Part of a small language model's weights.
Architecture: RMSNorm before each block, untied embeddings.
Training: a variant of Muon for these matrices, 8628 steps.
MLP neurons of a small language model. Each row is named by its layer, matrix (down: output weights) and neuron, and shows model dimensions 80-207. Each number is 128 + 32 x the weight over its row's rms, rounded and kept within 0 to 255. A neuron's up and down rows have the sign that makes its largest values positive.
A block is one neuron, or neurons of one layer that tend to fire together. After each block is what it responds to, as a language model described it from the Wikipedia text at the highest values.

L3.down185 [120 186 139 189 142  92 148 167  87  80 104  82 135 112 171 147  99 117 132 108 120 123 117 151 137 105 139 151  80 103 100 201  80 178 143 133 152 143 117 168 140 194 127 147 100 166 154 121 116 150 151 148 127 160 212 146 102  80 129 139 157 111 144 120 189 131 120  79 112 142 103 202 154  92  97 101  93  91 149  72 114 138 121 135 155  93 166 143 157 122 133  56 191 185 183 156 151 158  69 106 174  91 122  86 127 103  93 129 143  93 113  96 101 105 144 142 118 121  88 135  96 202 167 181 139 117 151  99]
L3.down194 [127 169 185 196 146 103 161  84 135 112 108 175  72 124 131 159 135 119 138 139 108 171 126 158 160  98  97 125  76 129 123 170 159 153 139 120 159 166 155  76 156 163 164 112 105  92 120 161 131 141  74 102 126 154 143  87 113 174 140 103 140 127  94 132 125 192 118 156 169 150  96 150 156 113  69  91  79 184  83 101  89 137  62 108 120 120 133 138 133 127 178 120 144 130 195 181 193 213 157 168 118 121 166 103 133 197 186 153 150 159 142 158  96 104 129 121 132 145 129 158 128 163  97 135 146 159 116  97]
L3.down235 [129 128 110 117  95 155 180 147 129 154 155 149 193  88  96 131 128 125 134 157 103 174  70  90 123 106 103  95  88  65 127 107  96 116 187 107 134  93 139 115 108 124 153 163 117 135 107 137 117 166 156 141 114  95  99 155 136  58 122 166 184 124 157 115 144 166 165 103 180  95 107 116 156 125  63 126 169 129  97 141 166 149  79 114 108 126 135 133 132 144 114 178 133 141 117 129 151 106 114 114  51 131  94 160 198  71 130 134 135 177 135 159 168 135 168 144 105 133 130 163  52  87  79 149 149 187 173 135]
L3.down306 [109 120 134 107 102 123 148 170 123 142  26 127 122 141 124 113 121 102 195 109 136  93 143 121 126 145  64 124 126 178 115 152 115 164 162 166 104 156 143 103 114 145  56 103 107 166  93 105 169 119  67 139  84 163 110 109 101 112 117  88 126 109 149 144 110 156  83  92 101 117 194  54 123 146 200 141  54 114  91 104  69 157 103  97  97  69 132 125 170  97 129 104 120 100 152 183 188 156 133 111  77  93 106 154 142 143 134 173  95 131 115 131 166 148 171  92  96 130 115 116 181 135 196  89 102 111 126 140]
L3.down311 [125 182  87 108 117 112 168 145  91 174 115 102  86 142 143 121 107  86 129  98 150 134 156 103 124 159 161 134 170  67 103  90 106 153 142 178 129 118 170 169 187 100 137 113 160 126 129 122 109 135 120  63 178 166 183 131  99  87 131 152 157 105  91 132  95  57 145 137  90 155 140  78 122 132 147 112 138 150 113 141 122 196 116 185 163 126  95 110 174  63 212 126 101 110 143 129 103 115 115 156 105 111 100 115 145 163 114 117 126 116 107 142  77  82 125 123 203 115 165 133 134 113 125 128 206 131 102 118]
L3.down321 [ 57 138 162  87 113 126 157 149 162 173 126 120 100 125 173 130 117 137 136 114 147  82 164 159 149  84 130 127 129 106  89  65 183 181 177 149 126 181 127 115  94  93 104 138 206 150 115 122 112 113 161 130 108 132 138  10 148 147  90 151 158 122 103 137 158 161  88 105  95 142 147 147 192 156  82 117 120  61 109 137 123 164 111 122 131 114 105 155  93 151 135 122 115  95 117 141 142 100 105  85 208 156 117 131  89  58 116 137 108  65  95 166 105 108 138  73 174  69 135 135 137 169 108 102  69 133 103 187]
L3.down429 [115  95  90  98 164 136 135  90 150 142 121 100 109 182 102 184 154 103 146 137 146 136 174 101 150 141 151 106 128 186 115 156 149 144 125 160 146 203 155 155 141 142  89 179 186 128 115 131  95  83 111 198 134 112 145  98 145 117 135 103 162 145 140 104 164  85 140 104 137 101 130 224 114 126 144 154 117 154 104  92 125 106 103  47  82  70 107 158 187 120 150  97 183 153 132 145 199 161 121 167  86 143 144 134 134 166 150 136 157 132  74 128 165 156 179 193  67 147 170 133  94 127  56 158 151 163 166 116]
L3.down443 [138 116 142  97  81 138  77 129  81 166 161 155 161 115 108 138  74 130 100 155 208 196 123 161 100 115 139 101 140 127 163 119 166 144 127 158 111  48 141 152 137  94  93  73 118 122  85  98 138 174  96 142 100  78 116 157 194  94 146 130 116 137 126 173 104 102  72 112 105  68 198 100 139  83 187 215  97 127  51  95 164 171 138 161 174 142 104 159 129 179 152 179 146 118 112 143  46 122 127 118 155  97  64 126  92 145 124 134 106 112 145 185  68  86 188 143  98 172 143 165 117 151 158 141 146 143 141  96]
L3.down476 [ 78 104 147 118  62 152 185 196  98 159  85 103 138 127 127 167  80 107 178 103 107 119  87  92 129 118 100 111 158 140  69 174  97 115 160 124 154 105 139 113 141 112  87 124 110 126  67  88 138 138 175 162  94 147 154 116 141 110 151 150 160 188  91 115 108 140 120 128 150 148 127 115 162 136 150 149 153 133 150  96 203 129 142 129 153  73 113 152  99 141 140 130  97 204 120 126 190 139  94 158 172  99  76 135 106  66 142 129 102 155 122 135  86  98  96  94 126 156  81  98 160 193 137  74 140 208 113  58]
L3.down478 [184  86 116 170 180 110 154 169 101 109 164 150 157 113 138 106 173 126 141 113  72 168  75 136 122 177 162 111  64 121 157  94 118 147 142 144 116  93 141  89 152 116 165 147 105 121 135 161 180 162 158  85  91 142 104 112  83 128 109 145  64  86 141 136 117 115  97 116 141  52  92 226 127  86 130 145 162 118 131 121  72  84 136 138 113 134 160 118 134 158 148 141 136 154  99  87 127 116 163  89 125  58 117  94 181 134  76 149 125 166 129 159 200 106 109 154  56 145 115 106 177 160 129 118  99 113 169 107]
L3.down542 [160 147 147 136 120 116 196 202  99 159  93 186 124 123  96 158 156 116 116 126 145 156 142 117  70 116  62  90 112 151 163 143 119 202 115 122 107 128 153 123 173 139 107 159 129 158 132  43 167 151 101 121  24 127 155  99 145 100 111  80 161 108 111 134 153 147 159 146 169 120 120 132 127 135 144 150 100 128 142 143 162 154 133 125 129  72  96 123 135 180  77 124 113 100 113  82 167 203 118 154  96 128 126 121 130  97 153 142 203 133 148  88 114 104  88 119 172 135 167 153 120 143 100  67 134 173 154 135]
L3.down636 [126 137 126 177 128  98 171 160 125  99 115 155 129 173 109 112 181  94 159  95 167 167 138 168 187 100 163 141 120 173 122 141 148  88 122 167 124 118 132 113 173 100 101 102 157 150 134 150 129 163 125 187 145  78  97 113 111  98 125 151 127  97 142  85 171 127 135 102 145 104 147  55 121 115 136 139 101 160 107  95 110  81 109 150  75 110 125 114 120 141 135 136 142 135 165 129 135 126 182 100 113  86  82 120 147 102 163 136 167 144 175 121 128  97 119  94 132 105  77 151 144 116 119 216 102  87 172 118]
L3.down661 [144 164 137 117 164  73 158 124 153 122  73 127  93 155 201 115 157 142 168 154 133  99 117 149 188  75 138  71  63  85 154  64 143  85 164 157  90  94  91 123 126 107 139 129 207  91  85 142 169 123  97  95 122 121 149 113 129 131 175 126 152 104 128 137 104 170  66 122 161 179 122 104 197 143 150 142 105 106 147  42 105 176 154  86 110 110 150 159 124 154 133 141 138 138 148 107 148 170 140 178 156 150 166 124 150  80  58 109  94 126 150 154 176 100 104 147 161  72  82 175 175 122 102 171 117 133 154 123]
L3.down706 [166 139  92 175 117 125 110 141  99  68 119 106 181 204 127 102 147 125 120 146 111 102 226 132 122  88 153 101  98 141  87 121 169 138 108 157 105 145  93  84  71 151 153 129 180 160 137 152 126 152 143 138 112 131 153 106 150 123 235 172 144 150 117 106 112 130  95 125 114 111 118 183 144  90  49 108  96 118 159 136  69 143 144 165 113 101 155 162 180 135 108  90 151 134 124 158 169  96 144 167 155  98 134 100 105 146 160  83 150 100 115 115 166 151 191 174 143 111 136 206 123 149 150  71  72 135 107 134]
L3.down755 [111 124 134 100  56  37 146  80 127 163 151 153 164 118  98 161 115 111 133 158 147 166 128 106 146 145 162 117 156 105 170 131  95 151 136 159 123 162 123  48 162 105 150 164 117 121 147 122 116 120 131 152 158 115 233 151 139 107 114 139 189  98 138 124 140 140 149 139 157 134 186 105 135 137 176 120 117 146 161 129  96 131 127 156 109 160  77  85 100 139  80 122 100 141 164 114  90 131 122 157 113  84 160 179 157 110 130 131 150 116 147  99  72 134 101 118  69  64 138 158 153 120 152 130 100 150 147 156]
L3.down763 [120 123 136 116 109  91 130 164 121  65 123  87 121 128 137 138 148 144  76 118 151 182  96 104 100 172 159 102 167 122 146 166 141 137  78 138 133 129 121  75 140 133 131 138 125 159  99 113 202 187 114  93 102 155 189 132 105 136 144 170 102 142 149 100 134 135 152  98 157 143 146 177 166  86 108 103  95  91  97 126 128 135 135  77 158 170 147 103 120 123 103 104 138 134 121 145 134 129  80 103 130 153 167 152 156 123 144 144 114 117 130 154  74 131 116 133 113 190 124 120 112 109 120 125 192 211 171 166]
Responds to: Mid-word completion pieces

L4.down242 [131 121 110 164 126 126  94 186 143  70 122 217  83 134 123 151 203 155 120  68 161 161 139 107 105 157 121 103 144 120  97 144 127  63 139 111  62  74 132 139 136 129 133  68 150 142 152 112 157  89 170 189 130 162 102 117 140 130 156 159 127 129 176 175 143 102 113 127  65 162 124 169 129  83 102 109  84 110 206 173 162 108 115 128 170 114 143  82 200 132 127 143 147 163 189 164 132 182 159  68 181 124  73  80  81 156 165 139 117 104 100  85 148 128 181 133 111 170  95 157 132 132  60 124 113 178 172 121]
L4.down496 [131  71  86 120 115 136 124 116 118 133 122 158  93 187 156  97 132 114 104  93 150 191 155 118 144 135 121 101 115 140 127 118 100 122  89 118 144 185 130 114  93 202 115 176 121 186 115 123  71 136 172 132 174 106 147 125  49 110 154 181 168 142  98 109 102 114  51  82 164 157 136 107 119 183 146 116  84 135 165  87 113  80 169 135 134  88 225 128 188 128 143  76 122 167 137 123 103 165 131 123  97 102 132 150 128 137 118 104  97 142 159  79 142 119 166 125  89 159 168 115 137 164 152 134 106 102 148 152]
L4.down562 [151  71  96 128  70 136 117 130 154 121 151 154 121  85 124 179 141 196 141 140  89 111 143 119 101 148 162  94 121 134 157 128 140 178 131 122 175  84 141 147  73 143 122 107 114 175 132 133 132 112 113 126  81 130 172 161  79 135 177  87 129 197 146 112 157 113 112  88 146 120 156  38 168  94 162  66  79 184 141  95 115 109 127 154 114 155  95 122 152 126 156 121  77 154 213 184 161 138 146  95 142 156 167 140 125 146 107 192 185  73 132 171 132  97 117 109  89 132  96 159 188 118 102 131 113 149 128  73]
L4.down762 [107 114 110 121 141 137 127 105 154 102 189 182 110 120  97 149 128 152 113 129 100 118 138 123 141 114 227 134 105 147 101 148 101 136  97 139 164 178 143 122 121 147  86 128  73 107 131 109 110  99 137 129 143 118  94  93 106 125 112  92 161 167 127 125 147  79 122 182 133 152 128 111  80  89 108 154 171 156 169 119 155  95 153 139 154 104  79 136 135  92 161 138 183 204 114 123 173 111 104 121 168 117 110  99 101 101 121 147 164 123  86 153  91 145 127 169  71 114  75 166 169 115 103 180  20 170 120 115]
Responds to: Word-final suffix pieces

L4.down155 [164  93 139 178 108 150 172 126 127 141 121 147  68  94 123 145 144 122 120 107 132  93  52 102  87  98 155 127 108  88  92 146 157 160  54 137 174 120 138  74 135 162 122 143 110 102 164 149 104 132 120 140 149 131 137  65 125 116 152 114 101 163  70 114 160 139 135  95 127 173  94  88 108 136 132 147 116 184 107 198 110 113 147 117 131 109  98  86 107 203 145 114 174 114  42 144 107 133  99 141 174  64 163  92  80 129  96 106 139 101 109  99 147 195  70 139 138 124 154 162 111 135 188  87  32  80 103  64]
L4.down283 [131 130 150 173 152 153 129  76 130 105 127 184 167 163 131 129 107 165 137 112  97 169 134 147 135 142 152 129 201 157 100  60 119 160 144 169 173 109  73 120 142 122 132  94  86 139  89 186 144 119  88 133 137 105 101 124 119 101 127 164  89  92  95 127 149 121 147 109 184 163 173 162  97 150  50 116 135 141 202 139 150  59 171 129 124 125 161 127 155 173 202 109 117 115 127 112 122 133 124 128 119 141 108 150  97 151 123 151 160 136 129  84 142  66 121 126 122 133 123  90 108 150 160 128 109 135 167 165]
L4.down412 [137 103  85 119  70 114 136  81  85 104 109 131  84 155  72 167 124 130 147 161 137 117 127 146  81 179 124 153 118 120  97 125 183 107 125  73  99 138 144 159 133 187 100  95 138 167 199 123 239 144 133 146 112 121 121  98 109  45 202 127 145  61 137 151 173 123 142 110  94 112 104 114 108 153 136 101 106 119 153 178 132  60 141  96 185 123 168 116 130 149 151  58 121 158 110 126 174 136 132  98  97 137 103 140  93 155  94 107 138 137 123 102 154 118 164 155 155 130 102 160 163 104 109 160 120 126 184 125]
L4.down673 [167 161 149 153 177 113 106 163 134 140 175 127 101 174 174 129 137  35 152 124  74 164 144 191 127 100 163 141 119  80  85 150 120  48 134 140 166 152 169 145  70  71 106 146 127 114 125 129 138 122 133 114 130 128 126 157 138  69 143 166 118  95 132 146 146 140 130 112 155 164 127 173 126 131 131 162 156 139 206 180 148  62 143 143 117 179 133 122 140 150 147 149  69 114 148 103  76  98 115 170 123 135 169 108 118 113 156 136 159 154 116  95  94 106 138 147  80 143 175  93 115 113  64 160 134  96 124 112]
Responds to: Pronouns and word fragments

L3.down6 [ 78 108 127 125 137 138  61 173 141 167 112 150 106 178 177 167 142 137  82 178 151 165 142 159 110 110 111 174 110 126 113 145 100 136 137 120 139 106 153 102 168 121  65 129  40 125 214 123 170 139  97 114 168 100 153 100 129 158  33 152 110 146 100 133 135 133 108 117 144 125 172  81 172 158 130 112 107 113 162 179 103 133 162 141 160 167 155 168 117 128 151  83 153 156 133 148  99 214 115 137 108 113 149 123  41 163 132  23 160 134 109 110 122 118 101 143 120 199 143 101 110 146  70 186 134 128 116 170]
L3.down74 [ 77 141 134 100 156 157 107  98 172 127 106 153 113 160 136 118 157 130 158 130 148 110 110 171 190 123 184 108 117 186 112 105 157 251 134 134  86 129 121 121 122 162 113 120 163  65 144 174  56 121 148 105 164 113 115 145  76 144 168 176 151 140 166 133 165 135 142 130 127 115 108 139 128 167  84 143 121 153 192 111  71 112 131 117  97 117 144 131 122  57 106 130 122  81 120 182 120 173 110  81 132  73 128 103  83  86  79 151 158 137 169  95 154 146 179 130  95 147 143 154 142 139 121 137 132 108 134  72]
L3.down116 [135 131 115  78 120 112 153 119 116 151 129 199 115  88 132 148  63 154 176 144  76 113 124 137 111 157  82 146 110 207 137 137 144 114 118 113  86  85 193 128 105 145  55 128  64 152 157 132 116  85 147 158 141  64  96 148 160 160 161 153  88  88 147 113 135 112 188 110 125 128 158 166 107 114  83 116 130  55 146 136 135  96 176 139  98 155 115 107 155 143 156 140 160 111  39 117 108 162 116  91 123  93 115 108  96 113 141  88 184 180 128 180 107 140 130 192 192 168 114 146 131 126  75 138 123  82 152  96]
L3.down130 [ 88 140 105 110  70 147 120 107 102 121 152 112 119 160 109 158 172 137 132 151  88 187 114 218  98 132 118 117 116 116 130 109 156 140 179 135 132 124 128  67  89 125 187 149  96 128 156 133 145 185 158 218  90 132 115 116  67 142 137 143 101 134 186 129 108 150  86 113 103 167 149 162 157  96 152 121 206 135 146  97 167  88 142 137 132 113 103 117 142 130 148 124 153 101 135 152 165 126 139 164  61 116 140 152 119 131 173  83 176 102 116 118 154 116 124 190 131 154 102 102 108 119 116 153 142 165 196 207]
L3.down134 [130 129 140 172 165 138 158 130 140 191 125 120 139 135 107 138 199 194 107 130 149 108 112 137 122 136 184 154  82 136 105 148 134 188 217 125 150 176 117  84 151  97 165 106 142 107  86  92 132 139 137 150  88 122 142 164 176 114 128 130 136 141 144 127 139 132 168 106 153 148 184 103 140 123 161 124 131 172 117 121 163  96 143 166 146 104 128 108 129  92 147 145 141 155 196 147 196 143 113 122 162  94 142  68 173 139 135 136 148  43 184 151 131 150 145  93  73 153 139  89 119 171 152 122 117 136 186 128]
L3.down174 [127 157 151  75 127 169  69 119 139 152 127  91 148 123 213 169 129 133  87 155 151  85 222 137 122 108 103 108 130 129 138 135 139 162 151 103 125  70 122 211 158 111 129 185 104 125 169 150 123 130 119  51 119 129 183  92 151 170 141  80 144 108  99 109 101 107 110 162 207 134 162 146 145 114 211 127 155 203 106 125 146 165 136 185 168 134  82  81 136 126 122 165  91 131 168  86  78 139 115 145 123  68  90 131 124 139 130 103 144  97 129 128 138 113 154 129  98 149 173 126 112 184 116 112 158 125 121  59]
L3.down219 [188 161 152 125 192 161 142  94 116 136 152 166 101  75 120 194 110 109 143 196 168 127 109  86 175 122  88 141  71 121 100 156 135 159 134 187 144 164  93 145 109 133 169 187  71 117 119  83 125 183 137 157 113  87 195 181 141 165 130 125 148  97 171 110 137  94 157 161  99  84 128 194 134 127  83 119 135 132 100 123 136 154 131  52 110 116 134 181 125 156 144 145  98 147 137 107 221 147 112 115  99 134 143 172 128 144 114 152 163 130 147 131 119 141 165  98 110  79 167 136 165 202 160 105 134  70 124 147]
L3.down345 [124  45 150  84 122 107  92 128 152 204 125  96 103 121 186 150  65 136  88 111 183 157 131 126  89 114 124 100 156 183 153 142 159 165 177 146 144 130 129 124  96 135 157 139 110 138 146 110 151 157 150 147 114 117 168 145 164 180 103 132 118 136 118 128 123 103 185 149  97 119 140 136 134 152  95 120  88 189  87 103 199 107 111 143 111 122  78 123 104 125 116 137 106 107 147 180 103 159 158 118 138 126 174 144 126 176  82 182  96 146 138 100  88  69 151 113 165 109  92 101 124 142  97 130 107 156  82  99]
L3.down368 [ 97 169 122 137  97 145 141  88  96 128 108 139 146 175 109  94 172 104  90 199 113 106 107 101 204 156 160 115 164 125  89  65 101  99 163 179 122 115 108 151 136  53 141 149  97 154  94 184 151 141 141 120 124 129 170 112  96 119 142 131 104 155  84 111 130  91 151 105 112 106 114 152 157 143 131 169  84 242 119 136  79 170  92 142 124  99 132 144 124 143 129 143 203 143  80 134 122  89 172 115 138 175 150 110 148 173 187 158 139 105 126  73 148 119  89 144 128 154 147 128 118 153  91 103 188 101 150 116]
L3.down403 [193 146 113  83 110 115 152 151 124 159 136 117 101 114 155 180 117  93 158  90 126 149 136 157 132 183  99 172 123 152  84 106 118 122 128 116 138  72  93 208 153 129 120 145  92 148 104 107  86  88 164 105 101  97  75 108  62 130 112  91 134 108 144  90 115  95  63 115 128 105 105 178 148 170 152 153  93 148  45 174 165 133 135 100 135 128 151  95 144 109 144 130 127  82 148 159 141 135 164 115 174  79  81 129 146 124 138 113 133 156 123 192 132 134 147 165  73 121 158 192 136 127 112  82 122  70 148 144]
L3.down453 [112 159 148 142 138 125 147 126 141 177 113 170 166 120  88 148 146 172 129  97 128 104 146 144 170 140 127 158 125  99 134 147 194 131 104 150  75 101 162 132 100 139  87 183 130 149  56 165 139 188 164  83 157 120  77 140 115  84 134 148 253 124 127 111 109 128 142  98 160 106 165 129 118  98 174 132  78 160 174 133 110 106 178  90 114 143 115 124 136 145 141 139 145 163 163 142 121  83 162 134 116 120 104 137  72 116 132 109 136 157 136 194 165 135 126 208 188 183 128  95 139 139  96 107  78 107 102  98]
L3.down460 [116  99 119 143 157 108 121 154 161 105 101 147 141  94 106 149 185 176 176  86 111 153 147  88 106 101 109 153 184  82 105 128 135 148 133 111 113  63 143 107 138 133 126 182 131 125 153 153 115  78 176 121 164 155 116 125 108 171 122 122 174 127 161  88 101 168 159 169  55 140 178 100 154  78 147 106 129 174 128 154  18 152 184 157 164 162 182 138 122 104 130 103 111 113 115  94 157 131 116 109 150 141 122 130 174 116 133 126 114 139 127 156  69 160  95 218 127  59 138 102 123 160 182 113 127 134 120 140]
L3.down498 [ 88 155 128 155  99 131 139  97 126  75 137 104 130  86 137 132 157  97 158 176 132 167 138 122 139 137 101 100 149  97 101 179 161  54 113 103 170 168  92 106 136 115 131 126 157 156 154 162 157 107 190 170 171 235  95 134 111 132 157 151 150 140 108 141 151 198  56  94 142 117 106 156 161 153 125 122 109 170  68 126 147 120 144  48 130 158 104 115 159  81 132 140 123 144 133 120 131 163  72 150 100  92 164 176 168 152 119 102 143 152 103 192 134 137 105  77  91  87  95 128 104 152 154 127 151 150  90  73]
L3.down621 [163 197  86 120 177  97  77 110 174 126 165  45 143 138 127 172 127  84 103  94  88 146 138 143 106 119 108 119 127 152 188 158 148 122 133 131 150 167 166 160 165 139 164 129 110 114 109 110 139 105 146 130 173 130 128 178 120 114 163 212 135 126 100 117 154 125 127 115 157 131 183 217 145 153 115 172 112 138 168 133 179 139 139 111 163  43  88 116 136 139 133 104 121 147 143 118 179 122 152 105 105 111 115  89  87  78  67 134 164 132 187  91 121 136 115 139 113 120 112 131 131  86 139 161 202  97 110 133]
L3.down673 [153 134 161  83 110 161  95 176  93 116 152 134 107 169 137 137 100  65 124 166  32 123 108 118 150 130 166 113 143 164 168  62 120 172 105 122 100 154 171 141  70 174 114 193 142 132 190 125 153  95 123 142 156  80 142 137 127  63  80 127  92 157 146 112 129  77  85 118 133  64 107 128 154 142 160 129 116 143 115 116  63 133 144 188 129 103 119 104  84 117 157  80 149 151 134 118 133 114  98 111  88 145 194 112 161 121 133 138 183 126 164  87 124 132 125  89 170 139 157 142 136  59  93  63 159  94 115 163]
L3.down753 [142 121 149 153 163 110 172 142 120 149 142  71 117 175  97 143 143  64 137 198 134 114 129 112 101 157 130  75 110  94 191  76 112 113  60  91 113 119 106 113 100  60  41 141  92 105 104  79 182 152 170 131  92 132 107 142 129 127 173 184 125 113  98 111 127 136 117 138 167 116 158 120 132 126 171 139 125  78 170 162  74 107 114  85  95  89 149 156  79 156  92 117 160 124 114 144 157 147 139 143 167 110 101 137 134 115 140 132 185 139  80 137 123  70 120 127 109  99  92 158 168  82  99 101 129  88 127 118]
Responds to: Sentence-initial function-word completions

L5.down725 [ 77 186 118  88  95 148 140 185 157 135 161 108 151  84 118 133 121 148 151 139  89 131 158 143 140 142 175 170 114 113 170  84 184 135 131 123 126 119 159 153 169 118 127 128 110 153 140 130 138 139 145 113 187 118 127 100 117 158 220 143 128 100 110 145 136 114 219 123 108 118 197 141 134  88  69 117  81  93 101  63 164 120 146 130 124  77 193 130 194 163 102  93 120 122  82 199 156 119 129  90 137 136 150 169 124 151 128 132 204 133  78 139 192 152 108  90 136 140 115 117 148 109 135 129 105 199 133 137]
Responds to: Clause-initial pronouns and openers

L5.down343 [143 115 102  70  96 121 149 100  94 147 101 143 134 126 139 151 116  84 123 132 110 159  87 147 155 131 121 141  77 180 153 147 152 110 139 112 119  50 135  93 124 162 163 126 114 125 140 109 179 122 127 112 154  94  96 141  98 127 143 101 165 132 106 130 160 143  58 118 166 133 111  64 149 149 121 109 116 138 185 107  47 147 116  85  80 141  78 122 115 149 152 135 105 175 127 102 139  82 126 152 175 118 164 129 150 156 107 156 123  53 115 130 119 140 210 112 181 172 137 139  57 125 190 119 147 197  72 100]
Responds to: Person-role noun endings